Part of a small language model's weights.
Size: width 192, 6 heads of 32 (1 for keys and values), 5.27M parameters.
Architecture: RMSNorm before each block, rotary positions, no biases in attention or MLP, untied embeddings, normalized queries and keys.
Training: a variant of Muon for these matrices, 132M tokens.
MLP neurons of a small language model. Each row is named by its layer, matrix (gate and up: input weights; down: output weights) and neuron, and shows model dimensions 128-191. Each number is 128 + 24 x the weight over its row's rms, rounded and kept within 0 to 255. A neuron's up and down rows have the sign that makes its largest values positive.
After each neuron's rows, "fires on" lists the tokens most often at its 100 highest values on Wikipedia text that the model never trained on.

L3.gate192 [115 135 180 114 105 179 129 138 151  92 113  92 151 112 137 146 120 145 127 156 123 101  94 118  92 148 126 121 155 107  97 101 127 112 129 137 121  91 139 164 185 124 148 139 118  86 103 125 134 145 120 112 135 121 136 131 128 151  97 180  99 106 106 144]
L3.up192 [144  96 108 157  70 159 122 119 125 149 145 110 140 149 107 122 123 126 117 118 135 123 153 102 124 143 159 104  36 146 130 122 144 111 120 198 148  54 144 134 146 146 142 164 130 130 155  96 137 103 154  93 122 124 136 104 102 164 140 131 129 140 116 155]
L3.down192 [139 167 130 145 141  90 104 158  88 115 121 153  69 110 124 131 152  96  99 128 147 146 135 161 137 136 135 161  76 156 132 131 142 112 113 118 109 129 140 132 127 113  86 157 122 130 112 135 111 106 157 142 143 131 140 126 132 151 177 154 108 142 105 121]
fires on: "art", "le", "ent", "ed", "l"

L4.gate238 [128 119 132 116 129 134  96 106 162 156 117 133 104 124 119 119 138 145 176 118 111 100 131  75 124 117 139 112 112  88 143 150 144 168 116 127 121  98 160 158  81 136 155  84 170 144  88 120 119 137 127 108 122 115 110 133 138 131 138 150 134 121 133  74]
L4.up238 [103  89 155 105 139 145 158 153 122 132 135 149 162  93 131 156 143 123 115 131 114 113 105 111 111 147 148 168 155 121 102 118 130 144 141 106 121 113 140 127 155 107 146 112 117 141 108  95 127 124 111 111  79 106 108 150 134  91 121 162  88  86 127  98]
L4.down238 [124 166 105 150 126  98 140 146 107 129 125 128 113 162 129 154 108 119 149 117 161 144 129 108 131 164 117 183 135 112 115  80 102 137 121 156  87 148 133 168 119 115 165 107 133  71 103 139 128 147 127 167  95 140 148 128  85  91 128 121 122  95 124 102]
fires on: "l", "op", "as", " Gold", "ant", "f"

L6.gate299 [146 130 153 129 141 162  86 105 102 125 162 126 163 116 123 113 148 131 155 136 158 158 149 112 131 117  89 110 101 185 172 130 110 116 130 163 185  98 142 134 105 109 138 126 163 133 120 118  91  98 139 112 154 137 134 103 148 143 137 166 143 111 114 152]
L6.up299 [ 59 110 104 131 160 153 110 127 122 104 153 113 138 159 122 132 128 126 121 151 170 119 131 150 147 139 115 148 178 121 163 106 186 127 181 153 120 129 156 110  92 146 126 165 152 113 168  94 126 112 133 157 117 122  97 137 136 125 185 120  89  81 118 152]
L6.down299 [107 165 148 152 150 138 115 167  96  99 153 123 137 114 145 131 133 117 152 170 133 108  93 133  94 171 145 101 147  98 147 135 120 115 151 114 152 127 122 101  94  90 187 120 131 138 119 160 192 112 121 101  87 157 152 156 127  92 110 118 145 135 167 134]
fires on: " \"", " count", " J", " Har", " (6", " /"

L3.gate240 [ 99 127 145 135  97 123 116 169 153  87 154 121 173 132 160 147 159 133 149 127 148 133 111 159  99 130 130 137 139  96  73 122  98 120 109 116 157 186 115 148 129 128 150 137 133 127 139 145 129 142 135 148 162 115 130 129 128 143  76 130  79 104 174 167]
L3.up240 [ 74 137 122  90 125 119 119 125 132 141 117 133 139 142 132 143 117 120 119 123 166 181 104 115 144  96 140 154 152 113 170 142 154  91 132  92  97  98 106 145  93 125 137 127 139 168 127 125 151  87  91 113 141 124 130 116  92 110 148 105 141  87 176 109]
L3.down240 [ 72 110 140 120  85 132 112 113 164 112 124 171 124 155 145 117 131  93 149 161 126 120 139  91 112 121 148 114 158 174 104  96 160 115 127 142 107  77 106 175 126 114 146  97 112 119  99 117 112 135 110 116 104 114  97 138 104 117 139 123 126 139 162 109]
fires on: "in", "ick", "m", "un", "ond", "en"

L6.gate202 [163 113 145 106 128 149 158  89 150 116 175  86 139 156 152 115 111 123  87 130 143 103 115 126 126 127 140 141 169 172 115 122 116 138 125 106 141 110 158 170 107  90  81 130  99 137 123 124 102 131 130 153 123 160  96 143 135 167 113 143  95 132 110 134]
L6.up202 [156 122 102 103 109 134 128 115  90 134 133 163 133 129 152 160 109 186 161 156 155 122 147 146 144 107 124 113 137 122  98 123 101 105 133 143 110 122 113 166 113  76 138 176 101 170 148 111 173 103 146 182 129 146 155 149 102 146 130 114 108 115 148 140]
L6.down202 [145 130 124 103  89 130 190 127 130 137 109 104  92 128 144 116 136 149 161 141 128 138 108 135 118 103  94 110 126 136 139 163 176 150 149 143 166 134 122  51 171 129 143  85 120 121 169 140 168 116 127 131 137 124 164 134 108  90 113 130 114 154 134 122]
fires on: " more", "ed", " of", "ore", "ized"

L6.gate206 [131 119 150 128  89 126 128  98 131  85 109 119 140 125 107 136 145 108 109  92 115 115 123 109 121 127 151 132 116 119 110  95 108 193  88 148 108 127 137  86 108 132 134 134 141 127 121 119 130  94 126 132 181 107 125 122  85 164 137 120 109 169 155 162]
L6.up206 [196 146 156 114 127 142 138 142  95 144 152 140 142 126 169 175 118 128 116 133 135 157 114  78 145 149 103 121 127  78 151 146  85 144 121 121 106 144 119 109 132 150 126  92 160 121 137  99 156 125 170 144 144 167 129  57 167 143  91  79 116 144  93 138]
L6.down206 [117 102 149 162 125 131 132 112 149 163 146  95 120 142 129 128 147 140 143 159 136 148 130  87  95 141  95 122 133 103 134 141  76 151 129 104 130 119 155 131 137 159 165 132 111 139 117 143 134 104 100 136 156 107 125 172 107 107 122 115 136 127 127 119]
fires on: "le", "ary", "est", "at", "ah", "h"

L2.gate119 [138 143 124 164 119 132 166 119 111 124 146 161  99 123 107 116 143 157 122 154 101 184 150  81 123 100 133 120  95  86 145 125 121 122 115 134 145 106 170 114 137 138 117 140 113  89 120 161 154 113  99 125 145 114 109 124 145 135 128 108 111 139 146 118]
L2.up119 [111 169 128 139 114 165 149 129  86 161 125 139 130 144 109 115 124 137 134 116  96 118  97 107  87  93 137 170 110 161 135 144  78  98 110 103  96 170 132 147 108 125 116 117 105 126 134 144 104 133 127 141 137 166  88 101 160 154 162 110  87 146 176 123]
L2.down119 [150 157 141 130 160  59 127  90 128 134 143 132 118 139 102 115 106 143 166 117 154 112 119 111 108 154 114 121 163 113 127 150 146 141 130 165 149 127 126  92 171 166 147 131 150 160 148  93 146 152 104 139 141 153 125 146 117 115 148 133 138 101  97 139]
fires on: "ed", "en", "l", "es", "ers", "ate"

L4.gate350 [114 112 124 164 132 110 131  92 121  80 104  92 186 121 146 119 161 101 117 152 114 123 153 180 127 158 122 120 106 149  84  69 104 137 158 129 180 161 126 110 167 126 136 112 136  90 152 145 105  94 121 105 134 129 140  94 142 140 139 109 121 147 139 118]
L4.up350 [152 134  90 117 126 130 165 111 115 129 132 182 112 171  95 151 117 145 119 184 101 176 134 137 137 129 115 109 115 105 197  88 128  86 158 147  98 123 132 105  86 164 119 134 104  67 146 142 129 106 113 151 136 109 131 121 152 169 121 118  96 129 110 117]
L4.down350 [155 103 134 140 112 120  95 159  67 133 108 120 152 150 144 153 121 111 135 137 140 135 124 147 129 108 155 126 188 153 149 135 113  95 104 104 151  97 126 153 159 145 158 106  90 128 133 115 136 150 138 109 134 139 145 138 127 111 132 107 135 168  89 123]
fires on: "d", "st", "ch", "m", "k", "'"

L3.gate239 [130 151 148 114  99 126 100 169  91 122 142 173 136 130 173 150 133 124 169 108 146 132 159 119 172 115 144  84 153  86 120 113 160 149 151 147 145 137 151 118 147 161 133 119  98 129  99 127  95  76 130 127 109 123 105 122 135 164 111 129 101 155 118 164]
L3.up239 [110 158 123 113 127 173  98 163 133 103 178 126 138 144 180 117 132 150 125 111 108 105 129 100 154 104 139 129 165  96  80 115 183 152 169 112 137 146 137 140 114 158 140 141  91  82  91 130 104 111 125 146 106 157 106 124 141 160 115 149  45 143 101 157]
L3.down239 [141 162 112 150 158  91 122 139 131 108 140 130 133 137 153 137  94 155 125  83 105 100 144 132 115 147 105 122 106 124 121 143 147  98 119 155 106 107 119 116 129 131 166 118 136 143 140 109 173 156  93 117 134 110 134 148 139 128 176 174 139 149  92  85]
fires on: "o", "to", "ed", "le", "or", "op"

L2.gate335 [120 149 124 110 144 116 141 145 168 162  96 115 130 142 129 131 116 115 116 140 122 166 145 140 186 154 137 148 135  96 120 120 118 135 123 133 127 155 108 154 153  99 101 124  75 162 115 131 159 134 144 124 139 133 115 148 150 110 103 142  93 119 117  84]
L2.up335 [109 142 147 136 119 127 175 136 145 141 125 115 127 113 151  99 100 152 107 138 104 139 136 137 189 160 140 127 136 125 130  93 119 163 138 130 130 145 128 182 147 124 105 108  90 165 135 121 169 137 130 130 137 175 130 142 128  84  97 125 104 143 123  76]
L2.down335 [130  83 125 144 131 123  75 139 133 154 138 106 120 124 122  90 145 146 139 145 124 145 136  90 132 135 114 108 119 129 159 167 158 118 135 131 130 189 175 127 125 156  96 172 104 140 152 130 125 117  91 174 136 173 112 124 106 155 131 135 156 153 119 118]
fires on: "ir", "inn", " person", "ew", "mon", "av"

L3.gate128 [110 118 127 165 126 136 115 180 162 134 141 133 141 123  99 106 177 117 122  81 144 115 108 103 127 134 132 104  97  76 150 115 162 157 145 107 135 135 131 123 125 154  98 141 118 167  84 166 112 167 150 150 140 153 131 133 142 110  95 155 142 141 122 124]
L3.up128 [151 144 134 142 114 113 151 131 126 108 135 200 137 103 115  95 142 107 115 117 113 130  92 111 102 132 126 176 136 165  94 119 163 142  89 124 144 153 107 130 118 161 100 144 104 170 138 157 117 146 155 151 150 138 111 136 162 134 158 157 123 137 135 108]
L3.down128 [134 131 148 117 147 193 104 146 137 107 122 103 148 135  89 138 131 114  92 120 132 130 118  85 104  97 131 195 156 133 136 148 103 150  92 124  69 129 135 129 128  88 128 115 189 105 110  95 120 125 140  85 144 127 124 146 106 135 152 129 119 113 179 127]
fires on: "is", "in", "e", "as"

L3.gate219 [132 141 122 137 174 121 154 102 128 151 142 109 128 130 122 119 133 114 136 140 120 111 148 221 123 141 141 110 141 127 101 179 122 128  91 144 105  88 142 125 132 154 172 120 190 152  93 120 143 106 124 142  98 163 134 130 111 171 113 101 129 116 125 135]
L3.up219 [ 97 159 121 172 107 105 118 167 140 134 151 145 102 147  93 124 123 150 104 143 100 112  78 153  85 136 152  95 144  94 140 110 144 158 153 131 124 148 121 126 142 136 101 134 154  99 156 135 133 119 102 163 114 134 150 143 160  94 132 146 103 168 146 123]
L3.down219 [133 145 116 150 111 125 134 134 118 130 125 107  96 110 145 102 142 152 171 111 120 132 169 141  88 130 119 101 125 177 126 148 110 151 140 190 108 126 101 118 141 107 105 161 111 103 140 122 142 100 133 103 100 117 114 129 130 126 150 126 140 144 139 144]
fires on: "ish", " English", "rian", "ese", "lish", " Australian"

L3.gate366 [196  84 113 119 108 105 143 137 180 116 145 175 143  85 146 106 111 124 123 135 120 135  73 119 160  85 116 142 136 162 159 130 118 135 137 102 138 117 166 147 140 116 146  89 122 169 131  98 137 124 171  97 107 121 151 123 107 138  86 128 138 148 113 123]
L3.up366 [139 123 146 106 155 101 134 178 145 170 139 203 170 119 101 150 128 146 171 103 104 117 108 137 150 153 130 148 117 119 117 128 115 180 147 122 107 104 160 130  90  96  95 108 107 114 120 130 154 124 118  60 156 123 121 121  89 145 161 121 110 139  92 128]
L3.down366 [108 134 162 135 153 155 129 130 146 144  97 133 187 116 122 134 151 171 169 147 138 145 121 133 155 120 129  90 135 108 112 146 111 107  91 149 180 149 173 134 173 142 143 134 142 162 132 137 149 150 122 166 142 145 107 120  91 127  92 153 108 119  96 149]
fires on: "l", "p", "s", "as", "al"

L3.gate104 [179 153 102 160 132 135 120 177 108 143 123 117 135 113 126 126 107 120 116 118  87 120 141  88 132 118 131 108 183  67 133  84 118 108 112 108 137  74 145 122 118  92 147 100 127  86 147 136 124 150 135 140 107 131  98 147 150 147 175 201  98 124 123 116]
L3.up104 [115 133 136 149 133 153 153 141 109 134 123 137 132 100 131 141 128 131 171  84  91 152 126 117 120 109 119 114 146 111 125 143 126  74 135 134 168 126 142 151 145 107 156 106 129  58 128  96 131 134 175 114 114 108  79 113 124 138 146 158  99 161  81 129]
L3.down104 [134 147 134 133 100 115 130 164 130 102 146 173 128 100 165 109 129 101 117  88  81 170 114 123 162 105 104 112 103 136 111  91 148 129 101 147 132 147 125 119 122  74 115 126 120 214 116 128 147  92 126 131 106 119 154 135 112 122  98 142 123 119 114  91]
fires on: "un", "le", "ed", "al"

L5.gate1 [150 103 142 136 136 161 108 166 137 152 124 113 121 155 190 135  90 122 127  91  75  71 100 121 108 111  78 167 168  99  78 165  99  97  95 134 142 134 131 126 130 160 137 136 110 138  89 157 149 151 117 163  94 155 141 156 120 178 126 152 129 128 134 119]
L5.up1 [142 138 140 159 114 126 143 185 160 141 152 153 115 134 118 126 143 101 121  93 126 135 141 186 148 130 136 117 141 123 118 105 137 116 175 124 127 114 158 145 155 111 134 103 133 141 131 106 149 163 182 152  73 129 125 115  77 109 110 177 108 139 157 122]
L5.down1 [151 129 124 102 138 133 112  97 123 139 108 132 128  86 155 148 132 110 147 120 162 150 133 122 112 130 109 150  94 102 120 115 127 153 134 151 178 113 154 166 121  74 128 104 163 142 115 106 119  87 117 129 135 126 130 124 115 139 137 135 114 130 132 141]
fires on: "le", "ion", " pre", "rian", "al", "as"

L5.gate77 [126 114 130 154  94 125 126 103 116 132 118 133 119 131 151 116 139 146  75 127 175 123 102 105 116 101 152  93 149 136  78 125 127 110 146 108 183 111 138 132  88 146 117 113 115 130 127 140 158  93 192 123 158 113 145  95 141 145 121 137  87 150 144 100]
L5.up77 [106 128  90 117 119 154 142 121  91 124 107 122 156 158 138 184 120 113  99 141 157 117 135 139 112 158 118 100  98 122  90 103 133 116 134 136 109 131 120 165 137 172 166  97 144 128 130 139 141 145 165 132 127 100 125 146 120 141 143  67  98 160 124 130]
L5.down77 [ 84 100 161 112  84 112 166 127 146 111 141 131  79 128 149  88 135 144 127 130 122 118 164 126 121 134 116 149 107 115 185 132 125 177 114 153  97 126 100 114 147 151 117 145 154  80 125 117 155 127 128 155 104 105 112 125 133 157 151 157 138 111 140 165]
fires on: "m", "t", "at", ".", "f", "al"

L4.gate187 [185 154  97  79 113 109 134 173 102  85 130 121 133 119 152 105 146 101  74 149 132 131  97 151 177 154 123 132 117 139 155 172 160 115 116 115 129 128 123  99 145 154 113 182 134 149 107 119 129 154  96 112 190 157 173 129 109 128 143 138 143 127 144 134]
L4.up187 [153 177 133  98 128 140 125 156 115 103 121 118 116 133 143 111 124 127 111 136 152 103 112 147 138 157 109 107 104 127 117 159 133  96 124 124 140 114 109 106 177 158 149 166 113 151 133 175 105 183  87 122 105 137 152 159 135 128 108 154  91 114 103 148]
L4.down187 [156 169 109 125 139 145 124 132 124  91 140 124 188 157 109  97 110 183  96  82 149 126 119 125 127 151 148 104 136 117 134 120 122 118  91  97 169 109 117 136 140 130 180 142  76 150 163 138 109 142 144  73  83 165 182 155  87 124 140 106 151 125 111 133]
fires on: " ind", " Ind", "omet", " inst", " cent", "nd"

L2.gate177 [145 128 117 108 115 121 107 112 113 143 144 127 113 110 162 163 169 124 124 140  97 137 142 154 112 119 100 166  91 134 170 133 139 171 144 107 131 137 164 150 171 125 139 129  97 108 142 111 101 102 110 128 112 124 123 113 121 166 123 111 132 143 159 157]
L2.up177 [109  59 108  77 122 119 176 102  97 157 107 143 123 134 117 170 161 103 126 199  97 138 163 129 177 107 104 146 129 113 141 177 145 142 116 102 126 120 129 149 154 132 163 145 128 135 170 150 114 162 121 140 135 110 113 145 147 131 150 105 116 136 132 130]
L2.down177 [133 145 150 141 183  88  88 137 108  94 154 121 134 138 169 119 113 141 105 104 165 112 109  99 119 131 165 123 108 129 112  98 151 134 141 133 128 152 103 148 135 103 118 129 132 125 114 119 149 102 148 102 111 159 153 116 145 113 141 127 150 115 142 104]
fires on: "on", "en", "er", "an", "ens", "era"

L3.gate1 [143 118 151  78  89 155 109 158 147 125 132 189 125 172 114 138 177 137 186 136 102 171 120 134 106 108 127 191 129 120 150 141 135 167 130 124  92 101 126 126 146 124 156 118 143 155 143  63 132  82 120  90 165 139 121 105 157 147 128 145 152 163 117 147]
L3.up1 [ 78  73 155 116 122 174  93 102 107 122 114 167 137 171 102 159 113 129 145  89 140 123 112 122 139 120 106 177 124  93 134  85 127 119  99  82 114 106 153 147 109 145 112 109 101 156 135 101  96 131 131 134 166  92 129 116 160 123 125 165 157 161 145 122]
L3.down1 [119 124 157 157 156 126 147 132 111 143 142  48 159 172 149 149 127 137 153 169 151 134 109 143 121 153  92 116 106 105 124 143 162 147 162 122 141 168 116 170 124 134 143 155 116 140 139 114 121 129 154 157 135 141 165 128 120 118 120 120 130 137  97  91]
fires on: "c", "er", "on", "s", "ag", "ice"

L3.gate315 [131 159 115 157 152 125  96 144 170 121 133 140 118 144  89  98 128 144 171 130 103 146 180 137 130 147 145 144 125  96 165 125 112 102 149 126 129  93 141 108  97 164 119 137 112 102 105 101 162  90 147 125 153 126 146 169  71 124 100 149 158 134 146  94]
L3.up315 [131 109 157 109 113 107 169  75 120 113 112 110 139 133 126 174 129 136 131 122 111 186 118 155 163  75 139 153 113 164 145 139 119 144 135 141 176 117 144 140 159 163 132 139 169 133 145  94  92 108 135 151 163 133 136 144 113 119 114 134  93 115 142  93]
L3.down315 [133  77 130 166 134 122 131  97 166 148 127 170 116 133 137 124 136 115 137 164 145 160 130 156 107 129  81 121 117 101 126 131 138 136 128 164 166 124 125 128 160 142 142 107 170 120 105  89  83 164 127 161 173 147 148 130 119 104  94 132  99 116 129 144]
fires on: " S", " D", " R", " C", " L"

L6.gate325 [113 182 103 124 159 149 123 197  95 109 164 148 123 176 148 129 142 132 194 101 128  88 114 110 130 118  98  97 151 140 101 129 102 144  82 106 150 129 146 127 134 169 166 117 119 151 137 137  99 125 151 111 130 112 104 181 114 156 110 166 157 141 179 137]
L6.up325 [135 126 136 117 120 144 126 112 160 120 140 135 136 135 114  99 131 136 100 160 133 127 137 118 145 135 139  99 128 163 154 123 101 130 144  94 123 126  74 118 179 129 112 125 155 113 142 189 141 136 117 144 135 168 157 133 121 138 125 107 137  59  96 131]
L6.down325 [ 90 157 124 100 106 149 125 143 133 152 122 106 145 135 145  86 140 116 140 133 124 122 160  88  84 136 137  79 123 115 127 163 114 103 164 103 153 123 104 141 116 152 118  88 123 131 150 126 106 165 111 143 103 107 102 125 138 112 126 125 111 119 136 201]
fires on: " son", " daughter", " death", " brother", " father"

L3.gate16 [134 121 137 144  86 121 135 107 119 105 144 116 125 156 107 132 132 148 150 148 134  64 122 136  97 136 137 146 109 111 124 123 117 130 152 122 112 151 116 128 178 106 106 143 129 135 109 131 142 108 145 147  96  94 123 148 106 102 111  83  93 148 136 140]
L3.up16 [139 153 156 100 105 155 131 127 139  94  85  96  98 119 133 155 128 153 120 142 161 100 132 121 117  82 121 157 162 124 149 134 123 113 102 117 115 133 119 126 143  75 138 128 140  93 107 172 113 127 151 136 165 150  87 167 144 155 153 121 150 140  98  98]
L3.down16 [153 177 114 136 124 115 140 151 114  99 120 101 150 167 161 106  95  98 120 140 138 160 138 188 126  91 115 142 112 109 110 159 148  95  93 134 110 105 118 114 128  65 122 143 122 110 170 117 139 152 103 135 147 164  87  96 136 121 164 157 163 113  95 113]
fires on: "a", "o", "u", "all", "z", "ly"

L6.gate242 [145 156 102  92 106  99 119 127 142  97 123 127 160  91 155 146 134 163 153 132 126 150  93 129  95 105 108 169 130 135  87 110 127 151 148 111 170 134 106 119 139 126 127 137 153 141 206 100 136 116  91 115 161 163 158  86 102 122  96 108 117 137 105 124]
L6.up242 [152 133  93  95  95 140 178 157 152 134 136 124 116 140 136 121 110 158 126 114 102  83 115 121 157 125 156 104 155 126 116 116 140 103 142 137 143 108 148  93 118 152 105 130 124  99 121 177 145 167 121 114 156 104 145 105 147 125 150  95 121 131 118  95]
L6.down242 [169 136 135 139 103 103 129 140 125 106 122 163 131 120 155 132 133 107 105 120 129  72 153  95  95 151 193 104 125  99 158  92 157 106  79 120  97 154 138 130 141 133 125  85  50  94 138 119 133  95 156 120 110 139 166 131 120 176 146 135 146 123 142  87]
fires on: "d", "m", "a", "ir", "id", "t"

L4.gate164 [180 103 129  94 139 146 141 121 139 104 153 125 115 120 101  95 143 170  88  97 131 130 113 141 167 157 160 124 125 135 124 154 149 130 155 121  96 129 116 183  77 106 110  87 123 126 147 137 106 140 162 100 147 144 141 148 112 116 111 113 131 136 171 142]
L4.up164 [153 110 147 178 103 124 123 112 133 117 130  86 144  97  96 113 145 121 160 163 117 137 102 150 155 132 151 126 122 169 129 164 137 102 121 168 113 134 144 116  93 141 131 111 115 127 135 156  94 151 158 100  84  84 142 140 145 109 153  90 175 110 143 125]
L4.down164 [109 109 126 135 130 135 153 137 117 150 119 131 141 134 147 145 116 175 142  61 129 157 147  78 151 173 116 155 117 117 164 122 157  80 171 132 116 158 160 105 157 147  90 111 119 135 113 140  85 106 144 129 124 138  93 149 134 102  90 121 117  91 140 121]
fires on: " American", "==History==", " ===", "akh", "ish"

L3.gate322 [146  82 133 164  93 177 101 111 110 151 127 110 159 107 114 118 130 133 156 126 128 181 148  92 111 154 121 131 168 155  95 136  95 134 105 140 124 141 145 150 129 143 132  94 126 114 132  88 108 115 147  99 113 152 127 114 109 166 139 132 148  91  72 108]
L3.up322 [126 134 114 147 163 148 154 151 128  92 119 149 131 110 107 135 136 145 154 106 150 135 142 104 104 126 148 149 134 130 133 136 133 128 149 105 151  75 177 139 146 103 133 117 137 132 140 166 164 132 130 126 118 144 111 106 110 125 145  71 185 137 153 103]
L3.down322 [128 161 145 125  97 101 125 107 128 171 133  95  84 148 103 127 123 146 111 138 114 114 102 135 132  84 169 125 136 138 135 125 152 138 104 128 183 158 125 109 156 146 146 105 132 182  95  98 121 174 172 152 145 138  59 147 140 115 152 122 143 117 149 135]
fires on: "s", "p", "ment", "eng"

L2.gate140 [ 87 141 150 138 133 132 113  72 126 152 129 122 111 132  99 144  98 112 110 134 175 127 123 121 168 102 114 149 148 128 105 125 119 145 154 128 153 124 127 136 156 120 116 170 126 101 154 145 139 173  85  78 170 150  93  90 131 156 139  99 131 143 124 129]
L2.up140 [ 77 166 151 147 133 141 147 114 147 113 160  82  72 143 151 159 132  79 126 139 124 149 130 102 120 138 124 106 111 103  90 137 129 140 116 148 100 122 120 166 121 121 171 144  75 118 124 155 138 160  93 140 164 130  94 147 165 139 134 118 120 131 128 163]
L2.down140 [143 118 135 125  97 121 139 133 136  99 124 144 128 114 125 131 127 148 118 101 127 126 162  93 136 129 154 141 123  94 188 129 157 111 105  95 124 149 170 150 122 154 168  92 134 154 137 139 129 122 124 109 145 129 144 180 113 153 145 159 140 108  92 150]
fires on: " Peter", "ey", "ry", "ino", "ita", "anda"

L4.gate159 [ 77 188 160 150 157 110 128 137 142 124 168 149 111 138  98 113 138 153 129 153 151 112 150 117  80 137 128 141 117 174 172 126 118 131 139 117 155 113 110 132 134 144  98 124 126 141 137 123 189 131 119 144  88 106 152 151 127 119 134 143 126  84 134 122]
L4.up159 [104 111 175 138 111 124 125  82 177 136 113 146 122  91  94 109 163 137 139 156 173 111 131 107 137 157 180 118 140 107 111 202 138 139 144 130 137 111 134 124 122  88 128 128 154  87 135 155 166 151 115  89 158 136 150 114 111 121 149  97 143 112 140 117]
L4.down159 [127 119 116 126 101 110 101 114 143 118 109 110 183  92 136 160 112 147 137  95 142  97 141 165 134 143 108 113 134 146 140  76 116 189 109  70 133 150 142 124  93 123 131 122 154 173 143 120  93 147 103 134 133 134 128  74 144 125 110 111 134 131 135 133]
fires on: "r", "led", "ig", "st", "f", "é"

L5.gate242 [135 146 135 103 133 131 128 130 114 124 121 133 127 107 122 128 112 132 151 120 113 155 131  89 183  94 154 184 124 155 118 112 145 107 140 119 128  93 150 102 143 130 159 131 143  85 158 138 180 118 119  81  90 147 110 138  72 116 117 122 127 108 157 119]
L5.up242 [147  82 119 121 163 146 166 137 127 144  85 127 119 191 103 124 154 153 147  94 130 122 122 115 133 142 144 143 141 118  95 118 107 131 196 138 140 126 101 115 135 151 142 149  82 121 171 110 114 136 118 118 112  92 130 104 161  97 130 141 127 106 144 141]
L5.down242 [157 111 190  81 204 104 101 149 144 202 139 139  96 103 112 141 159 125 159 156 170 138  98 114 150 120 112 107 101 122 171 125 103 140 132 155 145 116 121 121 135 143 113 116 137  99 110 136 147 162 124 155 117 102 138 139 126 110 158 143  74 137 125 131]
fires on: "l", "\"", "ed", "o"

L4.gate382 [110 120 110 182 134 132 122 137 132 126 150 134 130 106 163  98 120 122 129 111 135 139  76 155 117 146 104 125 142 126 150 112 120 119 135 131 115 109 108  91 167 151 146 124 178 103 112 114 111  99 118 132 127  69 163 153 130 130 109 122  88 111 198 133]
L4.up382 [124 115 138 174 108 127 135 134 130 118 156  89 111 122 149 105 152 125 121 121  84 119 127 138 151 121 105 145 127 113 106 134 101 111 124 111 124 110 119 159 121 115 131 102 136 114 121 134 132 124 124 131 144 110 140 100 153 150 129  84 109 125 128 122]
L4.down382 [113 125 122 126 131 142 117 112 138 128 122 131 108 128  86 109 118 153 107 160 142 129 102 154 103 105 167 158 125 140 124 121 145 123  97  83 113 166 105 185 134 119 111 111  79  99 158 140 125  93  79 164 170 122 128  83 141 122 131 118 116 114 124 155]
fires on: " in", " for", " as", " /"

L3.gate318 [109 116 124 177 109 125 173 124 107 117 125 103 137 155 149  87 125 131 124 175 171 100 122 162  99 140  99 132 124 102 139 131  85 111 147 127 136 133 124 102 125 137 175 181 124  96 156 138 130 156 112 136 124 134 157 103 140 109 148 117 130 124 128  52]
L3.up318 [163 147 123 107 141 145 127 169 133 127 129 122 154 118 153 132 136 138 115 158 121 138 163 151 141 144 105  90 139 140 101 130 125 107 165 138  97 113 179 127 134 123 129 170 121 134 141 120 127 131  93 143 115 114 142 138 113 168 139 103  86 118 105 120]
L3.down318 [145 152 157  91 118 123 137 112 134 126  80 115 117 124  49 136 102 153 104 119 140 165 121 117 104 134 121 109 189  91  81 153 100 164 134 164 134 164 112 142 107 165 148 138 134 111 149 120 161 106 110 142  75 139 130 147 102 146 169 116 144 144 132 155]
fires on: "ard", "ation", "ad", "ong", "med"

L5.gate284 [120 153 109 131 166 137 166 114  89 154  95 161 147 129 142 114 113 159  86 142 108 120 124 110 139  93 160 111 124 131 126 124 125 133  94 112 168 125 137 114 124  86 107  92 139 139  99 185 122 117 137 122  95  86 162 117 112 123  99 119  99 153  97 125]
L5.up284 [163  77 130 137 142 123 126 121 169 167 146 133 106 149 106  70 118 151 155  96 114 141 130 143 120  73 121 154 107  84 152 140 155 150 130 148 109 156  70 115 137 147 117 169 130 141 138 133  74 115 125 164 129 155 110 116 131  76 122 130  95 108 141 183]
L5.down284 [125 127 144 119 134 103 127 108 174 129 108  89 102 108 146 111 117 156 139 139 152 129 150 123 125 158 125 131 131 127 106 110  97  89 157 107 150 126 134 109 162 134 143 143 123  94 143 136 155 122 114 136 123 158 173 146 135 118  96 135 130 130 123 133]
fires on: " |", "2.", "1.", "4.", "5."

L3.gate271 [153  89  94 197 111 147 144 157 125 142 138 114 104  95 117 134 152 118 129 106 110 129 147 130 122 114 132 147 119 121 146 138 126 148 123 153 102  92 143 142 151 120 158 132 106 129  97 105 156  88 160 160 135  95 147 169 115 126 157 125 108 167 133 130]
L3.up271 [118 102 137 105 175 144 147 145 121 125 135 114 121  58 156 124 160 169 124 106 142 161 145  95 111 169  76 105  82 152 147 169  98 120 102 145 125 110 127 135 128 137 147 140 133 166 115 122 147 117 110 108 127 111  99 108 140  90 126 120 148 115 120  91]
L3.down271 [119 157 106  93 145 136 121 138 128 113 123 136 164 133 138 169 104 124 150 121 120 143 152 112  91 100 102 101 115 113 100 129 126  96 125 129 149 152 121  86 148 148 121 125 149 117 153 124  96 100 113 117  85 139 183 173 111 147 121 124 142  92 104 131]
fires on: "ic", "ate", "ile", "est", "ary", "res"